{"n_layer": 11, "d_model": 384, "n_head": 6, "n_kv_head": 6, "head_dim": 64, "d_mlp": 768, "vocab_size": 8192, "activation": "geglu", "norm": "rmsnorm", "norm_place": "pre", "norm_eps": 1e-06, "positions": "rope", "rope_base": 10000.0, "rope_fraction": 1.0, "qk_norm": false, "attn_scale": 0.125, "bias": "none", "tie_embeddings": true, "parallel_block": false, "init": "uniform", "init_std_qkv": 0.0633, "init_std_o": 0.0633, "init_std_up": 0.0633, "init_std_down": 0.0, "init_mimetic": 0.7, "optimizer": "adamw", "lr": 0.00112, "lr_mult_qkv": 0.7, "beta1": 0.9, "beta2": 0.95, "lr_head": 0.00901, "warmup_steps": 279, "schedule": "wsd", "decay_fraction": 1.0, "decay_shape": "linear", "final_lr_fraction": 0.0, "batch_tokens": 65536, "seq_len": 1024, "doc_mask": true, "train_tokens": 503200000, "steps": 7679, "dataset": "wikipedia_en"}
MLP neurons of a small language model. Each row is named by its layer, matrix (down: output weights) and neuron, and shows model dimensions 192-319. Each number is 500 + 50 x the weight over its row's rms, rounded and kept within 0 to 999. Numbers have three digits each. A neuron's up and down rows have the sign that makes its largest values positive.
After each neuron's rows, "fires before" lists the tokens most often just after its 100 highest values on Wikipedia text that the model never trained on.

L3.down587:493556506457611458558485458543413477593549443496490569570581432579511409478489497500490434488500502545481484537489485574443387581485492484546529545513561540499543481434502513525467533517513515584448563474502386493497544448483527491514550508521470494541417504489404513524548526504518655470493507583596485570459431517559549509458553530485572561466512500521517503531495576487514479550483
fires before: " |", " ", ".", " season", ",", ":"

L6.down430:532486530462544393514545508609491523451502537610557454551418476366523539588531539460509444542582529371532510505477511424550513598540444477493493513592459531503458443507486501567450494507530524477544443553491512470514543481499492505435383543496567441530478548518451427433412404546497533482513513474551512561573493474493494499475420457511498582521483474510465607539542564503492528452537
fires before: " |", ":", "–", "4"

L8.down429:557443530541484470521528492494506547506413490467562494437549562398594541482504505510544541521460449492452546468482511472538512560510544460647525455471569519464467552475517592462435524508606486548522418503389528492382433455493629471540465482549456378496524523547429485529504563506516430516491392479484509513562531563527482563562419475461549466492580532545554519507477544524551532593545
fires before: "8", "7", "9"

L7.down663:568543575489470440522432456510535484539564499467491519458468512469479537566501539558410489474521438398516465438480489489467441446438565550460518551521508563579561553489582532483551501481381496491496469463468479455497471522498443518405480547463466435591580522407445440485453477617509561498436389580497580525497459452540491513504510488554561661435511561580607537493479526528488468523578
fires before: ",", " |", ".", "5", "4", "8"

L7.down147:487451476534450532512557557443555529507487605527541398449457444485352510464454527464568464470530463545524570531495552578516462591493564503452433508462498570479553459451509441520494608365495479475532547468549438521439537534587526484452467473525461461359517488501461573553570508492550475530575405465528519542458488487463530511534485511492476542538497469486517515522475517557437464439501
fires before: " a", "\n", " an", ":", " as", " the"

L3.down763:505529487555441505472528469499530677436532485483427411405495523505524592466424431578563526538454458528456525559434510523436569509499491502536400387506500563524435473596517526471462475518418486523482509534470555481526506480549422445487619500532503415530503432595605471473497630498584431459507599497506556574497441652501633518446531524532469532605532470615558532543458464451449529564517
fires before: ")", "),", "\n"

L6.down111:526482538507494562523543432590488539416541520528502521583503500457525508557502524475503583541484503550532471517475451516554460591556536501430322531490464539375422433514482555492545449530510485479451518563478458533587465497504478476361504470521499502565550521452533504459513403541510626533403510494523519468476511504465476496524459516433544441476498495478518483356529469615500532470441
fires before: "\n", "-"

L7.down549:515516568568587528527549478559537634494457499480520563525491534449531556522528529507398474434470543597440470502481530595485522630475462543467466510500460561558448513556547574561460519539476476501529504424475514549525461529561479455515489508448531487476500486516507555471576411576518459517434527471477475472487460484485548494532489530555409432526483571497468582534531464509456528455551
fires before: "\n", " ", "-"

L3.down53:528485509508484512588409484493507561485424499520540544441541459464456533524466462527527533494526575372587345552454481458510569659498527463543426505495567494528518525504523505475521429437506458474588494383450498531460417596495520490412565421509477545515516432538527550500526531454536586508470497453495512543540612578581569487411571506509435488509511488557534500529486406502480369407535
fires before: "==", "In", "===", "S", "The"

L8.down221:521466506467455519568457521585554542419461479479445534382489478530431478512407521550528484451516483460578517545582470549528538551535474609557543475449586522525538504491547462539489513573486608496467560485546491526603514495489509642530532405560503542520558494491444532490582531520463559458539552364532566560540451507512479440506418461534434515431433480583493428496471557569532513545485
fires before: "\n"

L3.down185:489475502515498397490524478441479439417494500446550539556462528477545474473472426416500501530610550419524503510529513535495487543482525484552454529499466484576502509563540531433537543424457365422570443469614450469407455441533465418565465547516454482540527475513499583473538553529479515566482408535488559469568385505530592534477465477501513506529562572481424535501494415504564416567445
fires before: "==", "===", "-", "The", "Women"

L8.down34:506491481520469453512618480634498408516437554585542531540465381516466526460445499512555403538495577486514491491434544546478548458468475580435456511536417460497456518440476447410534499584537460434504526513574533489568520590442527533559532518486508515433529518510557483471520481520504472482573599469481398424458453450500542505555437492519457571476415465535381500466468512505434565454603
fires before: "0", "2", "1", "4", "3", "5"

L6.down144:515498440459469614439520528492426430567528530607578493464529469392514458503615536462497468479573434457458567470476495528372508501496550529473546512464530487562407559438551453485541533559498512516458412483444545493498467441477460429398474562541440467465444539456523510502536511498528324407497429451459488568538488548510550472476524537635513494472507496504408509457541435510449497550521
fires before: " |", ".", "0", "th", ";"

L8.down534:552471519424525457592544489565433492512480517552456526496450387568449575501482477545440503422584547422475405493403545520547498553548441528488423556438557417457618629515472473436481581531562521496493417557474507533510499507425485517454514468555498499542541512480473507535421478451513477528576378494529532545488455373461491462578527536483564506511490510422511465482520599433485510486495
fires before: ",", " to", " |", "0"

L3.down259:614508573447467410438512453494501558487402500517565486510532524495513545469539401523543516443610501587512559520426518523581468474548428489481545447526448495454472494589477450556401500587518591446472414511435477604533431481459532415532489524448476441455526547459547558545494490436509461496457546478514559509577461544445458537441404524473458466460498477539584465491463514540456496571474
fires before: "0", "2", "8", ".", "7"

L3.down182:491549438526437542478416488601518538440439449411530507575460587431506529449449484436499529489426477437490506598440500514431502506580504451540592511497437544550522524451558510422502498489427503590570476466480575508557579563521534493459613605500500461538648425456577592512508420499456426572405514555514499482483438496423533462470477489567527450574520563495478479511590486503537550486506
fires before: "-", "\n"

L8.down639:521423555568502505523488555550603480555568543533485524511591528509541509447511472464536570444414403578475546569465525432597449483524407526580505429570528500501423459485478500587464530508466544497547468501472505491556448470492478461505566475438509545453429454477448534488551459550482469446496449400490533537517589528590538488474408538464490429490395609533484590459520429471515441499504
fires before: " ", " the", "1", " on", " February"